{"norm_eps": 1e-06, "positions": "learned", "qk_norm": true, "tie_embeddings": true, "init_std_qkv": 0.0334, "init_std_down": 0.0478, "batch_tokens": [16384, 32768, 49152], "doc_mask": true, "dataset": "wikipedia_en"}
MLP neurons of a small language model. Each row is named by its layer, matrix (down: output weights) and neuron, and shows model dimensions 48-175. Each number is 50 + 15 x the weight over its row's rms, rounded and kept within 0 to 99.
After each neuron's rows, "fires before" lists the tokens most often just after its 100 highest values on Wikipedia text that the model never trained on.

L5.down591:31 55 44 33 66 63 39 46 48 48 51 76 70 61 63 65 79 77 42 19 31 48 38 71 71 33 47 54 29 35 36 42 61 77 45 21 55 40 71 80 75 53 65 60 64 13 67 41 20 48 39 27 27 64 54 50 52 67 72 42 25 39 49 47 51 62 32 61 51 48 39 55 61 21 34 43 56 48 60 41 30 32 33 58 22 57 46 39 61 40 35 44 47 31 63 36 60 48 70 47 50 59 69 68 76 65 73 60 33 59 46 32 31 42 51 48 45 72 79 40 71 49 40 38 65 65 36 55
fires before: " ", " |", " |\n"

L5.down722:48 50 76 64 66 48 37 55 48 44 46 23 48 43 50 46 44 52 47 36 32 61 68 81 64 32 56 51 59 71 37 28 27 08 48 46 63 47 54 46 49 65 69 60 28 51 29 76 35 31 29 52 47 49 57 50 05 76 49 37 71 54 43 32 27 62 71 79 62 47 62 45 43 53 36 52 79 54 38 67 69 62 70 68 35 59 64 87 49 88 65 62 47 56 65 38 53 77 37 52 41 37 54 44 78 37 40 68 54 26 39 16 51 86 19 65 51 49 38 60 39 35 27 68 57 44 44 36
fires before: ":", " to", " |", " (", " on"

L3.down249:45 56 44 43 28 71 51 50 54 27 28 55 53 49 49 70 58 42 04 63 47 55 60 52 65 55 60 62 30 54 98 48 42 53 59 39 53 69 62 48 27 37 32 70 65 35 17 46 26 55 69 40 77 52 38 60 77 57 21 60 63 45 34 26 43 62 83 47 62 41 35 57 48 41 65 69 45 45 51 46 27 51 52 32 37 69 58 63 66 35 46 71 43 27 64 64 50 45 62 51 47 26 44 73 59 51 63 57 38 35 67 56 72 41 56 55 36 53 61 40 65 41 49 57 32 78 72 75
fires before: " ", " in", " on", " (", "orts"

L5.down392:45 61 39 72 34 37 67 60 45 44 28 26 61 49 61 59 62 35 63 54 32 58 40 52 22 60 44 50 31 40 49 52 18 37 62 64 33 28 62 50 39 50 64 39 56 38 39 65 71 62 27 30 36 60 51 42 83 29 40 50 31 72 60 35 47 48 32 64 61 50 41 42 54 41 58 85 57 47 52 46 50 68 72 69 47 45 37 55 67 70 49 49 38 72 46 84 71 46 62 58 63 16 47 46 45 55 41 76 63 53 42 66 46 59 61 48 23 74 86 57 67 53 48 62 40 40 85 58
fires before: "1", "2", "0", " |"

L4.down3:48 64 26 54 48 37 61 55 53 49 55 51 39 37 34 75 80 51 62 27 62 63 63 40 61 32 46 52 30 42 64 69 52 86 67 44 57 35 45 87 48 57 51 33 45 82 47 27 46 67 57 45 09 62 54 35 38 32 57 44 62 53 66 70 42 53 58 41 19 58 58 39 53 61 55 61 40 67 65 47 65 77 50 55 55 44 54 72 89 70 59 54 41 51 24 57 73 66 44 39 54 66 64 43 62 38 65 53 61 41 24 35 34 57 50 34 62 55 42 00 55 67 60 58 57 47 59 50
fires before: "-", "===", "==", "The", "|", "H"

L5.down614:73 50 47 50 49 45 46 39 34 28 21 48 48 19 67 35 71 33 53 54 77 86 39 62 57 52 35 40 30 51 51 35 52 64 63 39 53 48 32 46 61 41 46 66 17 82 56 37 40 64 56 52 55 42 57 62 52 63 64 46 26 50 43 50 83 57 65 39 45 80 44 64 59 54 54 43 47 36 60 41 18 42 62 27 44 60 51 55 71 32 61 33 79 59 50 57 57 77 43 31 40 20 28 58 49 57 48 46 38 46 52 29 67 33 55 38 16 59 53 16 67 13 61 67 44 51 25 45
fires before: " |", "|", " |\n", "|---|---|---|---|---|---|\n", "|---|---|---|---"

L4.down662:55 52 28 59 45 66 30 35 51 27 30 36 46 66 45 54 46 32 52 54 57 23 46 47 36 59 61 62 62 29 67 63 52 46 20 64 73 53 62 63 32 36 70 64 62 54 61 56 46 49 38 46 30 27 35 31 40 42 57 60 46 42 34 54 20 75 57 60 59 17 55 53 56 56 44 53 48 79 56 50 62 77 32 46 69 23 59 55 75 68 25 58 49 47 54 67 59 40 56 76 49 29 47 50 71 66 68 56 47 39 60 38 50 47 40 40 61 70 32 48 24 70 63 76 49 30 27 42
fires before: "0", "5", "9", "-", "7", " "

L3.down416:83 39 35 45 34 43 67 59 56 57 35 52 62 76 66 48 37 62 41 73 37 63 52 24 44 38 47 29 43 69 42 46 55 24 47 35 26 40 41 71 50 36 70 49 36 39 40 28 52 82 30 55 52 60 76 45 38 57 42 52 54 70 67 39 15 56 34 34 43 56 20 54 64 39 41 33 59 71 33 40 47 70 52 57 30 57 41 60 66 57 26 59 68 82 53 62 25 38 53 21 80 41 74 29 33 48 61 44 60 55 47 56 41 37 42 16 44 49 57 27 56 59 45 43 52 32 77 71
fires before: " ", "-"

L3.down911:73 48 59 58 57 52 55 52 67 71 26 76 80 29 48 62 47 64 54 26 44 36 35 48 57 56 48 30 54 65 39 43 26 31 42 36 46 45 63 11 39 65 47 41 49 40 59 49 76 70 41 30 79 30 42 81 61 24 54 36 33 47 59 69 50 53 62 52 60 53 37 66 44 51 42 40 51 60 55 44 63 40 37 79 44 52 70 37 24 39 47 40 47 55 71 35 18 55 48 78 36 76 38 47 45 38 66 51 39 23 30 21 60 68 26 54 70 32 55 31 46 65 69 39 51 78 50 45
fires before: "=", "-", "M", "In", "A", "Pop"

L3.down177:61 77 51 39 51 55 40 49 64 61 40 68 46 44 45 70 48 68 52 28 32 42 46 36 50 45 37 25 22 23 36 43 60 61 44 44 57 66 35 72 40 23 29 33 33 65 42 31 30 99 58 33 43 58 61 43 45 50 61 62 18 65 56 53 67 44 23 59 36 56 50 47 63 52 75 43 61 31 57 61 63 68 62 50 44 57 49 60 45 19 60 54 57 73 72 39 35 45 68 37 36 36 40 78 26 57 22 47 40 36 35 44 53 51 40 79 41 66 42 59 46 56 39 44 53 63 70 32
fires before: " a", " is", "born", " was", " ", " an"

L3.down377:40 65 40 60 34 50 50 42 61 57 50 48 64 43 50 41 43 50 48 52 46 64 79 63 47 15 48 55 63 61 82 51 50 47 82 28 65 88 56 41 12 65 60 56 37 32 00 54 33 22 42 58 28 55 69 34 34 48 50 39 45 56 48 29 60 45 62 54 36 37 40 69 44 65 66 65 61 46 50 68 42 56 20 48 63 73 57 63 74 44 43 63 62 60 63 58 69 17 45 28 68 12 45 76 50 52 35 31 33 39 53 75 32 60 29 53 39 54 37 55 48 42 30 59 32 31 67 57
fires before: "==", "In", "===", "The", "On"

L4.down826:31 45 66 55 42 54 63 41 57 80 39 63 51 45 38 45 31 73 41 38 47 69 66 56 76 71 34 37 31 32 62 67 55 60 73 75 69 29 60 52 56 35 70 54 90 67 50 21 71 54 30 55 31 48 44 58 43 43 71 56 45 39 31 63 31 37 51 36 30 64 47 38 33 60 59 64 60 63 40 31 76 49 55 49 58 31 28 28 28 59 67 54 36 43 47 34 56 38 65 44 63 63 67 55 64 42 27 39 44 63 68 49 52 58 62 39 44 42 44 36 46 81 58 62 45 62 62 55
fires before: " ", " K"

L3.down812:52 54 38 48 39 71 52 60 49 35 40 57 60 54 59 52 52 84 35 56 61 47 54 36 62 59 67 65 40 65 46 41 57 41 76 76 43 24 59 59 38 35 52 46 42 82 50 78 46 93 41 66 50 41 57 69 48 31 52 49 58 62 29 58 41 48 69 55 62 51 55 56 36 49 58 45 44 52 61 35 55 55 38 56 35 48 72 37 51 56 40 50 00 32 30 40 52 46 72 38 17 58 36 42 51 28 46 19 50 37 64 44 53 71 52 53 41 73 58 31 66 38 45 62 53 72 51 58
fires before: "-", " ", " the", "ar"

L3.down77:51 61 67 56 23 57 89 95 41 77 56 69 57 38 52 50 35 23 43 39 34 44 39 35 36 43 67 32 48 72 51 51 50 36 48 68 39 46 31 65 59 73 37 35 54 64 42 60 60 45 75 34 41 38 42 55 39 61 23 18 43 68 51 32 65 64 78 62 33 56 46 34 55 41 59 69 74 27 28 42 59 74 51 58 63 41 48 40 45 52 41 34 90 57 60 45 45 45 64 47 71 54 51 44 53 70 46 56 42 44 76 54 45 47 56 54 38 81 26 45 47 76 39 72 52 63 44 59
fires before: " (", " ", "^{", " Summer"

L5.down760:54 60 62 39 57 50 54 68 43 49 63 48 21 57 43 43 42 56 47 45 33 57 42 42 53 45 39 71 43 38 45 55 55 55 92 63 35 76 75 58 41 73 82 68 44 61 45 54 28 74 42 44 63 70 51 36 50 57 72 50 60 40 41 22 48 48 24 40 43 60 63 52 42 82 33 38 50 28 57 38 79 79 26 57 47 53 49 40 43 44 38 44 23 65 63 34 49 32 51 67 54 35 33 34 79 49 33 51 41 25 18 52 43 65 50 64 46 58 43 40 49 62 52 11 41 46 52 30
fires before: " the", " a", " \""

L3.down70:67 59 32 60 63 55 53 35 53 54 54 18 58 57 38 24 50 64 58 53 71 32 51 30 55 32 43 49 59 73 25 32 31 71 29 51 25 42 51 44 26 71 52 53 71 42 44 39 50 64 47 53 28 68 49 31 51 53 49 54 70 52 30 32 36 60 52 56 50 46 55 65 41 69 47 62 71 49 59 34 51 45 46 33 48 52 50 85 63 53 48 70 54 30 41 54 57 66 36 46 70 47 54 84 46 65 56 47 46 37 63 37 55 51 72 45 75 33 35 40 61 70 30 64 64 58 61 43
fires before: "|", "side", " with", "uring"

L4.down389:32 56 54 47 29 34 66 31 51 35 78 45 28 52 46 30 68 36 36 42 44 56 39 54 47 67 52 29 77 55 37 45 58 25 65 56 47 48 60 73 67 60 42 59 47 47 69 53 43 40 28 25 44 14 60 32 70 45 33 30 68 46 34 31 53 66 37 37 40 67 54 83 38 53 69 61 46 30 59 37 42 56 47 49 53 54 44 21 69 35 18 52 56 75 61 14 68 54 46 11 65 48 40 20 36 62 49 29 49 28 59 30 46 42 50 54 34 67 88 29 61 49 43 45 29 42 59 45
fires before: " ", "1", "2", " the"

L5.down36:63 57 70 66 28 37 69 38 41 71 53 49 53 70 50 65 25 61 48 42 69 71 74 47 48 58 43 68 60 43 71 09 61 62 28 60 64 39 57 27 43 44 78 46 53 64 35 54 34 74 43 31 44 54 49 62 36 51 51 22 46 65 37 58 61 49 55 62 73 38 67 78 40 57 53 45 49 53 43 62 34 38 23 33 49 56 52 36 46 42 35 36 33 47 72 53 63 25 46 68 60 49 40 24 53 60 51 26 41 56 46 29 48 39 59 14 50 62 78 58 51 66 16 35 63 70 34 46
fires before: "-", "|", "\n"

L3.down731:38 32 39 17 55 65 36 17 55 38 60 28 50 36 60 58 55 61 40 63 34 47 80 43 73 32 63 70 22 63 69 16 58 38 47 58 34 32 67 27 52 62 48 35 59 46 33 55 57 36 24 39 28 52 43 30 64 64 22 43 45 42 54 37 45 42 37 50 79 41 67 66 38 59 38 41 42 34 68 29 49 48 55 58 44 68 56 69 48 74 68 36 61 59 73 43 80 59 73 43 55 38 46 46 61 24 24 56 64 57 42 63 82 34 51 40 43 57 42 95 74 26 40 53 33 66 70 22
fires before: "-", "2", " UTC", " code", " ", " ("

L5.down936:53 68 55 63 74 28 81 32 79 53 32 70 46 62 32 70 70 44 56 62 44 18 28 53 36 74 81 27 35 62 48 70 44 50 46 56 49 46 51 70 53 47 43 53 47 46 42 50 57 68 36 72 55 35 70 35 58 51 71 48 68 58 62 44 36 48 63 54 69 63 64 47 60 40 39 33 55 64 45 44 19 61 39 68 48 51 72 53 37 68 46 47 48 49 68 42 55 53 44 24 47 41 57 49 46 59 60 63 42 44 25 73 29 67 16 43 38 44 71 55 50 39 50 44 39 70 48 49
fires before: " ", " C", "|"

L4.down10:53 62 35 49 45 41 37 53 45 47 36 53 34 28 63 35 51 82 64 73 60 24 45 47 35 50 26 50 36 23 37 65 61 32 72 44 43 50 56 31 43 43 56 33 36 42 74 72 69 61 44 39 40 43 47 38 45 46 30 44 58 93 55 44 69 31 54 41 65 61 41 57 65 33 34 47 71 79 38 53 58 45 60 72 53 52 44 51 44 56 61 34 49 58 41 51 36 80 55 50 77 46 45 33 37 54 81 47 56 57 49 54 68 60 38 54 47 50 38 35 41 60 38 33 52 64 43 50
fires before: "-"

L4.down871:58 32 54 41 53 11 62 62 48 64 51 37 78 46 60 61 68 31 25 68 53 43 76 49 41 51 49 41 50 50 81 55 58 52 44 44 46 50 34 53 54 66 46 69 51 53 43 33 57 44 55 24 50 58 46 41 22 35 58 27 49 58 40 42 58 61 28 40 33 64 56 47 37 52 18 68 40 69 73 48 59 58 28 58 48 34 69 27 47 76 33 52 49 43 36 66 60 50 60 56 18 72 53 57 31 46 70 60 74 62 60 63 54 72 61 39 56 38 58 56 23 86 36 83 44 54 57 52
fires before: "1", "born", "2"

L4.down449:39 57 58 53 73 66 45 30 33 20 44 55 65 31 72 72 20 79 02 57 29 80 32 40 59 60 54 46 52 66 59 51 42 39 40 45 61 63 81 66 62 88 51 19 37 42 57 38 56 22 45 46 57 50 12 46 36 32 33 40 68 72 41 56 62 63 57 43 68 56 62 86 26 39 27 50 34 24 82 60 47 52 40 68 40 54 35 38 45 47 54 26 31 57 62 58 57 60 73 59 40 56 59 57 57 39 68 50 79 52 76 31 35 49 42 28 27 43 41 14 55 50 60 52 63 44 55 54
fires before: "-", "|", "}", "\n", "0", "6"

L3.down666:27 57 77 46 26 46 45 68 60 41 45 31 78 54 38 22 30 57 58 51 28 57 56 53 28 37 51 38 27 56 39 43 34 71 48 26 54 49 38 39 55 67 53 42 67 41 41 61 48 37 57 58 76 44 55 58 42 40 36 66 34 28 80 60 63 63 72 47 30 55 58 12 63 63 50 36 32 40 46 72 40 37 31 54 60 49 60 44 57 24 49 42 71 63 66 36 48 68 57 43 64 50 35 65 52 21 44 63 39 56 72 44 45 46 26 58 62 68 56 72 46 53 52 37 22 51 46 44
fires before: " (", " ", ",", " Apps"

L5.down688:71 58 16 38 14 45 52 39 46 57 51 61 41 39 52 69 57 51 68 44 69 66 56 50 41 65 57 52 43 33 14 51 44 44 44 45 52 50 48 58 22 50 50 48 75 32 62 33 48 86 51 25 20 37 62 40 57 67 52 64 48 87 35 76 57 19 52 42 68 57 79 89 48 50 20 52 67 55 19 34 54 53 73 16 31 41 47 45 52 66 71 48 54 62 50 47 48 52 57 28 55 55 44 41 66 53 34 36 73 65 55 74 59 58 35 46 74 53 50 21 37 30 49 26 53 52 45 54
fires before: "-", " as", " "

L3.down1005:40 35 45 63 69 99 66 39 87 47 56 43 51 57 65 39 56 51 32 48 28 80 65 52 48 63 70 64 48 48 47 71 39 38 43 55 50 52 69 57 40 37 40 47 52 57 44 38 34 61 47 36 51 99 44 31 26 47 50 56 35 58 62 55 23 74 59 45 45 58 48 55 56 29 59 71 48 81 29 58 24 35 35 74 22 33 60 31 58 26 47 67 53 60 46 37 61 38 52 62 65 56 54 51 42 47 59 48 39 49 49 48 61 42 51 63 40 44 60 44 32 62 55 73 64 34 56 57
fires before: " ", ":", " (", " |", " England"

L5.down111:65 26 57 56 33 63 53 44 55 41 53 38 49 72 41 44 58 35 41 48 46 51 34 44 52 62 49 41 62 44 58 56 55 46 43 48 84 58 52 34 63 39 27 30 84 42 58 70 37 65 43 43 53 34 57 34 42 41 44 63 52 34 85 52 69 52 65 60 26 55 72 52 33 62 54 55 50 81 60 48 44 49 63 44 60 84 54 20 42 62 54 46 48 47 50 44 51 40 80 63 55 98 43 73 71 76 43 73 44 49 45 48 43 42 62 39 35 53 44 75 25 46 61 32 45 45 38 54
fires before: "0", "9", "8"

L5.down16:40 54 65 48 60 49 46 51 43 57 60 36 53 37 37 72 62 50 45 67 49 72 38 57 92 24 56 63 57 48 44 72 21 56 40 68 69 64 75 34 59 54 39 70 48 69 48 47 38 24 19 22 56 77 71 55 67 56 52 59 31 75 57 24 37 48 54 50 31 38 49 50 49 58 67 43 42 45 79 66 47 57 53 47 63 49 49 41 65 28 38 36 39 40 27 28 66 31 34 69 39 76 48 41 61 25 55 44 67 43 12 51 40 78 73 49 38 43 77 51 70 71 37 38 44 54 61 46
fires before: "1", "2", "3", "9"

L5.down468:45 74 07 70 54 57 39 69 59 59 45 63 67 51 71 52 56 58 43 63 48 45 48 66 34 77 75 65 39 59 45 71 62 24 38 71 32 35 45 40 41 70 63 45 39 50 35 58 25 31 13 26 59 41 31 56 18 45 31 37 57 37 58 50 76 51 31 29 43 21 60 56 74 40 36 62 51 60 61 34 48 20 24 80 67 53 62 53 36 53 51 21 52 55 42 47 39 32 29 38 38 35 44 60 51 61 62 43 46 53 69 20 40 62 36 55 70 69 53 44 49 41 59 30 55 34 51 55
fires before: " ", ")\n", " (", "-", "}"

L4.down524:67 38 29 14 57 63 30 61 64 45 48 53 72 23 29 39 60 55 64 68 58 51 47 63 58 40 45 56 51 47 63 39 57 72 63 34 41 62 55 53 34 72 72 73 47 57 13 70 49 47 53 50 55 61 71 54 68 53 42 79 60 42 54 57 72 45 53 43 43 26 61 55 52 39 97 51 59 56 65 02 71 56 57 21 80 49 49 65 62 34 65 64 44 53 40 49 57 39 61 47 49 48 19 53 50 11 44 55 44 49 82 33 55 67 67 57 50 53 57 29 61 57 53 53 51 46 57 44
fires before: "|", "|---|---|---|---", "|---|---|---|---|---|---|\n"

L5.down212:46 57 49 51 30 43 57 57 50 49 68 36 35 73 47 61 58 39 49 47 63 59 38 48 39 54 40 37 56 41 43 47 63 47 53 49 63 39 46 58 87 56 52 42 61 40 31 69 45 61 46 64 44 47 29 37 51 79 47 35 73 71 46 40 33 50 68 53 42 49 73 78 52 46 51 48 32 37 54 48 11 52 64 54 37 46 37 52 40 64 60 57 69 36 49 43 68 54 64 51 71 36 52 71 63 62 64 42 23 44 65 47 32 58 38 74 58 63 30 64 39 36 70 40 39 46 38 92
fires before: " ", "1", "2"

L5.down274:57 40 49 61 39 68 33 53 56 72 31 57 35 45 43 48 53 49 76 51 42 46 48 43 58 25 33 39 66 49 58 58 59 59 99 64 66 50 40 34 34 44 67 47 64 88 32 46 33 67 51 47 11 07 18 52 24 33 55 49 52 27 24 66 50 65 49 72 34 34 61 62 17 44 47 46 58 49 61 58 48 37 28 54 41 72 55 34 62 53 64 56 21 48 45 24 73 55 54 55 76 46 61 45 82 52 64 53 48 36 42 47 65 64 41 31 43 66 32 43 44 44 46 64 48 56 61 60
fires before: "==", "In", "He", "After", "The", "E"

L3.down843:46 28 26 12 49 69 52 51 20 71 48 74 61 60 45 56 45 54 24 48 49 37 55 57 52 37 32 81 58 60 42 60 46 49 51 67 88 40 50 47 82 67 56 52 70 68 29 60 63 64 26 65 34 52 29 29 56 53 55 34 44 78 61 49 50 55 25 63 44 55 74 58 35 58 24 38 39 22 92 33 59 66 48 31 65 63 71 42 50 54 58 56 29 57 59 55 54 54 52 32 38 52 44 43 15 51 20 41 53 24 58 52 69 47 37 50 71 55 65 45 42 71 37 27 53 43 39 35
fires before: "1", "2", "8", " the"

L4.down729:62 58 22 41 25 51 62 52 65 64 78 42 40 38 56 47 66 52 60 49 50 76 71 66 77 36 58 34 42 46 44 50 70 47 00 60 48 81 28 39 27 64 39 67 39 43 48 48 44 63 75 40 35 43 11 59 42 32 34 64 34 76 40 58 48 72 47 75 45 34 59 66 54 33 51 35 30 41 54 14 40 81 45 26 57 18 68 48 36 36 56 32 44 54 66 75 45 43 48 67 46 31 32 58 48 55 50 22 71 28 65 65 49 51 69 52 35 31 43 46 46 57 54 55 60 45 65 53
fires before: ":", " (", ")\n", "q", ")\n\n"

L3.down1004:63 49 37 63 54 37 22 46 49 48 39 60 39 35 69 38 43 46 46 83 54 59 36 34 31 40 31 56 33 55 43 45 59 37 55 60 60 53 79 46 70 61 69 67 42 52 84 43 49 57 56 37 60 34 58 63 31 58 28 46 21 61 44 39 69 37 34 41 91 70 43 69 56 03 42 47 57 64 42 51 48 44 60 66 47 43 30 55 43 39 51 31 27 62 33 52 35 65 58 58 59 38 53 42 36 47 69 61 56 82 61 63 71 47 46 66 52 52 73 57 32 15 51 29 36 71 32 52
fires before: "-", "="

L3.down735:32 44 54 47 73 45 51 66 57 62 54 52 48 75 51 72 24 61 27 37 55 51 36 58 66 65 56 53 52 67 57 36 68 50 37 45 50 42 53 48 56 49 43 59 53 47 47 37 48 83 67 54 49 53 36 53 72 54 76 48 34 58 25 44 45 44 37 61 78 43 58 28 33 53 49 62 54 60 19 26 75 57 36 30 35 41 51 50 48 00 48 75 64 38 46 65 55 63 48 75 41 75 18 56 41 75 72 41 66 54 60 44 36 49 60 52 51 61 66 70 64 77 09 23 51 39 45 33
fires before: ":", " Total", " (", " D", " Summer", "="

L5.down989:46 60 56 51 62 61 49 50 70 50 57 64 49 60 50 22 62 38 64 63 58 81 87 41 69 48 28 67 33 37 52 58 52 37 77 62 47 70 37 33 58 29 64 40 55 77 38 27 47 67 50 53 68 75 49 51 72 60 58 38 72 15 38 61 56 63 43 75 45 53 36 37 38 57 57 77 46 36 45 36 50 50 74 53 53 40 65 61 65 62 59 24 49 25 41 79 60 31 68 77 56 23 71 52 68 40 48 37 52 38 66 65 57 58 61 75 47 47 56 12 46 48 53 64 32 31 28 54
fires before: " ", "=", " —"

L4.down194:76 30 36 40 57 50 48 71 46 47 49 64 66 68 27 61 19 48 57 36 59 73 50 59 45 46 59 57 51 39 43 57 46 36 60 59 43 32 45 34 51 39 60 19 53 05 47 48 50 40 47 59 40 53 47 50 37 49 53 53 54 45 59 53 61 49 39 53 55 70 56 38 44 42 54 27 43 55 21 57 51 14 32 47 75 14 64 78 27 57 61 78 51 48 32 81 68 58 74 60 57 54 43 40 63 54 48 52 59 52 73 46 41 53 40 62 36 38 36 53 63 96 45 43 50 68 41 45
fires before: ":", "=", "=="

L4.down573:52 36 60 51 70 84 63 68 61 74 29 55 39 45 50 41 56 18 48 67 50 33 30 53 59 44 48 59 35 69 55 32 38 25 53 55 68 41 66 38 15 35 43 30 31 54 55 30 49 51 61 65 45 58 40 33 58 39 76 52 28 46 52 60 78 35 63 58 39 72 49 71 48 27 45 46 16 54 60 43 48 46 47 66 53 40 85 25 68 36 50 27 52 56 64 27 16 42 44 41 46 42 65 46 66 45 39 39 27 64 49 24 41 45 30 78 51 38 86 45 31 62 38 57 35 75 60 53
fires before: " |", ")\n", ":", "):", "+", "ulation"

L5.down914:75 28 29 37 16 60 52 59 45 35 55 71 42 31 13 74 66 38 54 57 66 23 48 44 46 46 62 69 31 63 56 83 74 66 54 63 35 38 63 60 63 25 49 35 68 88 48 38 39 35 40 58 60 36 52 47 43 30 38 36 38 25 52 68 39 50 43 60 48 68 43 34 38 54 49 59 37 64 55 45 62 21 51 40 53 39 65 38 65 50 58 69 53 62 51 57 48 58 42 63 46 52 43 41 37 69 42 82 39 41 58 57 49 35 43 40 57 66 55 51 28 58 53 69 60 12 26 60
fires before: "0", "9", "1", "5", "7", "3"

L3.down833:51 59 67 50 54 47 49 65 59 58 36 40 40 58 47 63 44 75 26 67 56 67 38 36 44 52 46 44 95 65 39 34 34 16 48 36 49 66 17 65 36 54 24 63 39 48 59 44 48 49 76 33 49 68 78 25 10 33 51 47 28 31 49 66 40 47 48 55 67 72 29 55 41 43 55 54 49 46 32 52 71 64 62 72 59 41 78 50 49 40 39 34 52 71 67 53 28 41 37 81 37 26 85 46 66 60 37 48 44 50 70 26 67 26 48 71 64 30 18 42 39 77 31 58 35 65 53 65
fires before: ":", " |", " ("

L5.down0:34 73 39 76 77 54 48 37 52 59 65 60 65 60 29 59 66 52 22 52 66 35 44 36 32 48 66 59 48 57 69 98 70 44 18 47 57 52 62 62 12 47 40 67 50 43 60 42 57 36 51 53 42 82 67 47 29 40 62 34 60 34 38 37 48 44 46 39 40 28 20 68 44 52 34 51 34 31 84 22 54 59 53 83 57 40 29 39 63 31 57 69 36 36 80 29 65 72 51 47 40 71 57 29 52 57 59 48 32 51 46 47 58 42 60 69 24 46 43 57 39 38 31 38 43 61 49 48
fires before: "2", "1", ":", " votes", " |", "out"

L4.down652:63 48 40 46 39 49 55 45 42 77 46 51 65 44 44 61 33 58 66 36 55 37 50 62 35 29 38 41 43 51 57 55 50 82 51 36 61 61 33 51 35 56 54 50 33 56 69 45 40 96 38 34 58 38 53 61 22 60 16 58 67 58 58 54 32 48 73 46 80 67 64 69 45 46 42 42 42 30 53 53 53 31 52 55 84 49 39 75 57 14 29 39 56 69 28 63 73 63 39 53 44 70 59 59 43 44 50 51 43 51 36 41 55 66 44 73 69 41 47 37 53 35 57 32 39 68 47 41
fires before: "=", "American", "M", "G", "==", "S"

L4.down99:48 37 72 41 44 40 41 48 42 49 51 91 44 30 63 50 63 52 58 72 59 32 51 71 50 51 51 70 19 54 49 48 37 47 52 62 37 55 42 53 56 50 62 17 90 30 49 14 61 29 57 56 39 57 45 45 78 45 67 67 49 70 40 45 29 40 28 53 42 55 60 31 44 65 33 42 47 60 24 36 66 43 49 41 61 28 28 57 52 56 65 46 44 19 45 56 56 62 51 61 42 49 52 53 56 56 35 53 43 38 46 71 61 62 35 43 43 74 37 52 53 46 59 87 47 18 49 56
fires before: "1", "2", "6", "3", " the"

L3.down699:39 52 62 62 62 99 63 41 42 42 51 59 43 41 55 52 81 61 65 53 68 28 65 15 41 46 41 54 47 22 36 73 27 61 20 65 19 35 63 56 29 67 50 19 20 44 74 36 40 18 56 60 53 53 49 50 44 61 39 58 47 66 57 27 58 24 66 46 37 69 51 61 47 53 48 55 48 79 32 52 63 50 71 60 63 69 62 97 36 35 32 73 50 50 45 74 50 45 59 55 61 35 35 39 58 57 87 90 58 66 42 67 62 60 45 41 41 28 56 34 65 46 46 27 32 41 45 65
fires before: "-", "^{", "ic", ")\n"

L4.down60:61 73 52 48 62 26 59 55 59 44 32 80 38 45 65 70 52 42 28 38 28 65 37 65 27 37 67 45 48 59 56 55 42 34 34 47 14 51 50 38 40 46 67 29 54 53 64 51 46 56 28 33 62 39 44 81 19 42 44 17 38 47 39 63 50 62 45 49 48 43 53 38 56 33 70 30 58 57 00 48 64 46 36 39 51 73 54 68 43 26 53 35 33 40 95 71 37 74 52 65 51 56 45 48 53 78 39 40 29 52 47 46 70 48 67 40 48 49 59 55 57 48 55 41 74 50 88 42
fires before: "=", "-", "A", "Pop", "=="

L3.down971:38 40 59 67 46 23 26 25 37 68 36 32 43 66 30 56 71 59 54 75 52 41 40 84 50 58 52 62 46 36 79 48 59 36 65 64 61 67 64 29 61 38 48 46 28 58 57 50 70 59 52 32 34 41 53 40 65 13 76 40 56 53 34 79 43 47 40 32 53 19 39 63 49 35 68 56 60 56 51 54 40 48 57 45 74 35 53 35 49 10 59 75 33 27 46 54 46 34 73 80 51 40 39 57 49 48 43 22 38 70 69 55 39 43 43 60 56 29 37 40 54 48 49 45 56 74 28 33
fires before: "-", " ", "|"